MLP neurons of a small language model. Each row is named by its layer, matrix (up: input weights; down: output weights) and neuron, and shows model dimensions 112-239. Each number is 128 + 24 x the weight over its row's rms, rounded and kept within 0 to 255. Numbers have three digits each.
Before each neuron's rows, "fires on" lists the tokens most often at its 100 highest values on Wikipedia text that the model never trained on.

fires on: " |", "very", "ome", " any", " The"
L3.up531:120113130145120097142107103120108163085136168124118099104121141108130185123161153109116113143133135102164081126122138139137137123134079137084139114136115142105103109116123125142129183116102098118137155137133124139125100122130101119151147163119182116114142126142123164115114143058126146089120104109128175112129080129161131102160108104144130117118103165148072072141133183110147103117102
L3.down531:095178100126133108119167109124164125135114042142120143097131109126141122102125109147119123136122110132191141102114160115097095093104144148190116131144137140148139148151128133112134099134114151146137127097143105111123136114158118153114128155144064116141130129140110149144114167124116102158154136133152134160112101114139127140102112142125121124096086145087152172136082109088129138123162

fires on: " J", "il", "ran", "le", "l", "J"
L3.up335:150148144106093134138150103106168112130121136139084112086152149126079133118120156125120156112152118162166107163095122161117106121148151090104138113175174157145100131122126149163153145123166149095132132141154137087116128105161135165151099129112113147127124163151140068125135152193137128165109158142115134167121171163113127153146131176126120113131128098124130126082098139111156121159096
L3.down335:155090111126122122088113126090115121136106145170098109129114100154143152114112169162156097147123144158125127141116105087163128121143116091154136168089143163153141155126148090093127116124123134139106153097136105117119090113120170122112103151140142112119128123109101101137117090102153166140120125168157122132181124105153157141113127129132158157157179137163149140106107162141118175110115

fires on: "our", "ort", "g", "uc", "am", "ul"
L3.up444:111141142131135072161135088142112135103111091127155112108142128124072156126135108123144116167169129114121114153122094117179120083106134165160071127155177163149133097125131156128106119115131164119143123107132120105149148111166104174098174151103129112158139102097130085122086123133149146136138146109105155121124130108154119136134097123132111140155176153064143140124159137119151151100134
L3.down444:168098106160128115154123154155146137103159131073091144135132135122103126112097114133115139142142102128064148148142131142108165147100132142122113138126110100097121123128136177136128149142164097134160153122125124071131091153162124108120163134098135100091151121125160110179139093115152131158146110114134149090158100119108201129159174185108130103149107141127119124124133132168140096135141

fires on: "ist", "er", "all", "y", "ow", "p"
L3.up830:138118144121086086090108131130152144158136171148127141101110125129126136098161135099146132152158132160096110160096141101132165111122173169157156144115155145138117115107188136109116124074128087096113109151113167162152102144164171131091120125113118132140084078136121119131138149104123128135174139161162149132085096145136088147149127092147150157086175147134110150112109126117149110133142
L3.down830:162133132139136117105126119160105081149154093127120098142171136117153111141092091132129166113108102133108106124128126120147100097146109146108090152131131139124133116176137127098158165126120162138176106169125135095122160137122121155144123142150168164130137132138122170137170116147135141161087131146148128111126139070095154100125140083126142125162147127096120118113116148116128120127129

fires on: " U", "I", "U", " also", "st", "ly"
L3.up378:156122187175087085140089132102139123140132154134117154082134099121135100148125115124093161128163134131148104087115121119113103140172119113128173152122151156131112097129125128130135129123169101166130146125133143114155125120135131147118091122109128103114082186129116113146088108145153118089102178140135165130096134134141138133154108104140141155088110124124192154160101124077139113178103
L3.down378:150143146091130072118126136100165128163146123137183155122162121115141133177124138166084118165159100140101122136126158149081120110111142167116121080140104136099114123166160124115107136093111101101148095185152132128145130157152107143149152146128104068138119108104139128115141104134166146147132130098112153118124132097164144130134115102114139091120092144128091084108140163133148114120121

fires on: " a", "mer", "o", "ast", " when", " his"
L3.up143:126107122120144180110148132142152101123094176113137130120153140134127111090117149114101155107109159155153083142113148141112120153138112107132104131128117147119124096153124137179143167100135115093156133121121119120107145111157161164140148133147191142114129118105164108143091139139158102173088139094116149071145079154083129141142150121092150143159116112121107081108185178148144106127178
L3.down143:155112104121130108127116117148151126174133094110137114159108117091094114180138116152129120108088132090162199129173095090160109129119092121143161127085110142110076160139114157142122124120173113138098108144173139068132107136122106064154112140124115131096113123161132121159149114161114146130128146141155121168149183123149110147119113190149098111146126116141105161155120123103133119156114

fires on: " was", " began", "un", " place", "ed", " Apr"
L3.up200:092117158143167094114155157161133139142110128161113164117108126176134109114118141121132088124137116147132088122067152096115119100168126121099153167136115120123083120108107094144117140096119098127116185114132168116134136136170122139104166137158136147119121085110101125153135171127119121101103132148089171142128099111153145133091107101120121119125121147092146119081156167172164122100134
L3.down200:125087113184127102122117117112145139150153134150097104116128130124165112143113088106149089107150127163138147163133127166142105100147156169079129147112141086127137108101125123160129126134095133153108159154099112134185100136117104129139087123100123102127115123094101125129152119105140129138073110134117138125108157177148113105125117098166113122137150140141088141103143101089130133171090

fires on: " as", "t", " b", "ag", " to", " ro"
L3.up43:121164129145147080110152174149150130146104137138146157138154100106141153156098140124091139141159135155088099141112115145132093073160135115113154104102075091151164141113112144117101110131155154114134176136143191135125105152100148134099161142155117081151133138166161155130110117105129148175099153147130134142126119127106145077106080094137146126175117131139123124097129130127155154078095
L3.down43:106083140132144141143104111079130108135149179146164109102113119135080110106132134098116125103155132089127122117142141140178179119118146123174117172158134165125153102155116145079165124107119108144110117122146143140134165091124138119112125112123120141104133117087111132123143143109103157093135155143099155125100129094122092163124151143161139124138131155079121159144168142152135130152129

fires on: "id", " per", " $", " February", " ."
L3.up396:099131154074135113092146165116125139107169125168104153131138127128098095123164090155102124101134112121104140117148182142079155157144090157147179108174103087133182072110125136172087124121141137120108105161129150087160159153130104146126149109131126147106140128134133114125118124126149130164148138094142125113114124115098152141096126128102123123160124115135157106109152159101104134122100
L3.down396:114087144138154150155125132146144126093139173064079130120110159083120133156104128125179142116129149102114124169067134132156136129170143127133112123128106136138146126102119140169137151103146130143128132129140082124167101106125160150134146098187128125126145140109106107079123164102124128102134131147126096107132119151147141125155147139111143137120128061147155128209135167164146060111109

fires on: " No", "ins", ";", "s", "h", " its"
L3.up312:149172134144169092098132146164089141116127173153116165118120096153138141087073128141134134117113096123096117110125157132100128118126115118096116115131115126159148159156184147136098134115135111149086182080136169153108125121105128153091155164107146116114138156118142139123129160162122105146063102130194134117147146143143151149128107105138136158144152145122141099135117141173087106119142
L3.down312:157161135110141146142142144100103115123141127115144143126126132130145074111145115134135130136135095139107115143147147118105170144119145135136140102117130167168130105140117120088192144122121121138148166129161106152139109119118118158128131146123129120102137113117089199119128138132097104106169107137168158112166099137132131156126118109150138147143138136113104111105172105126107113123147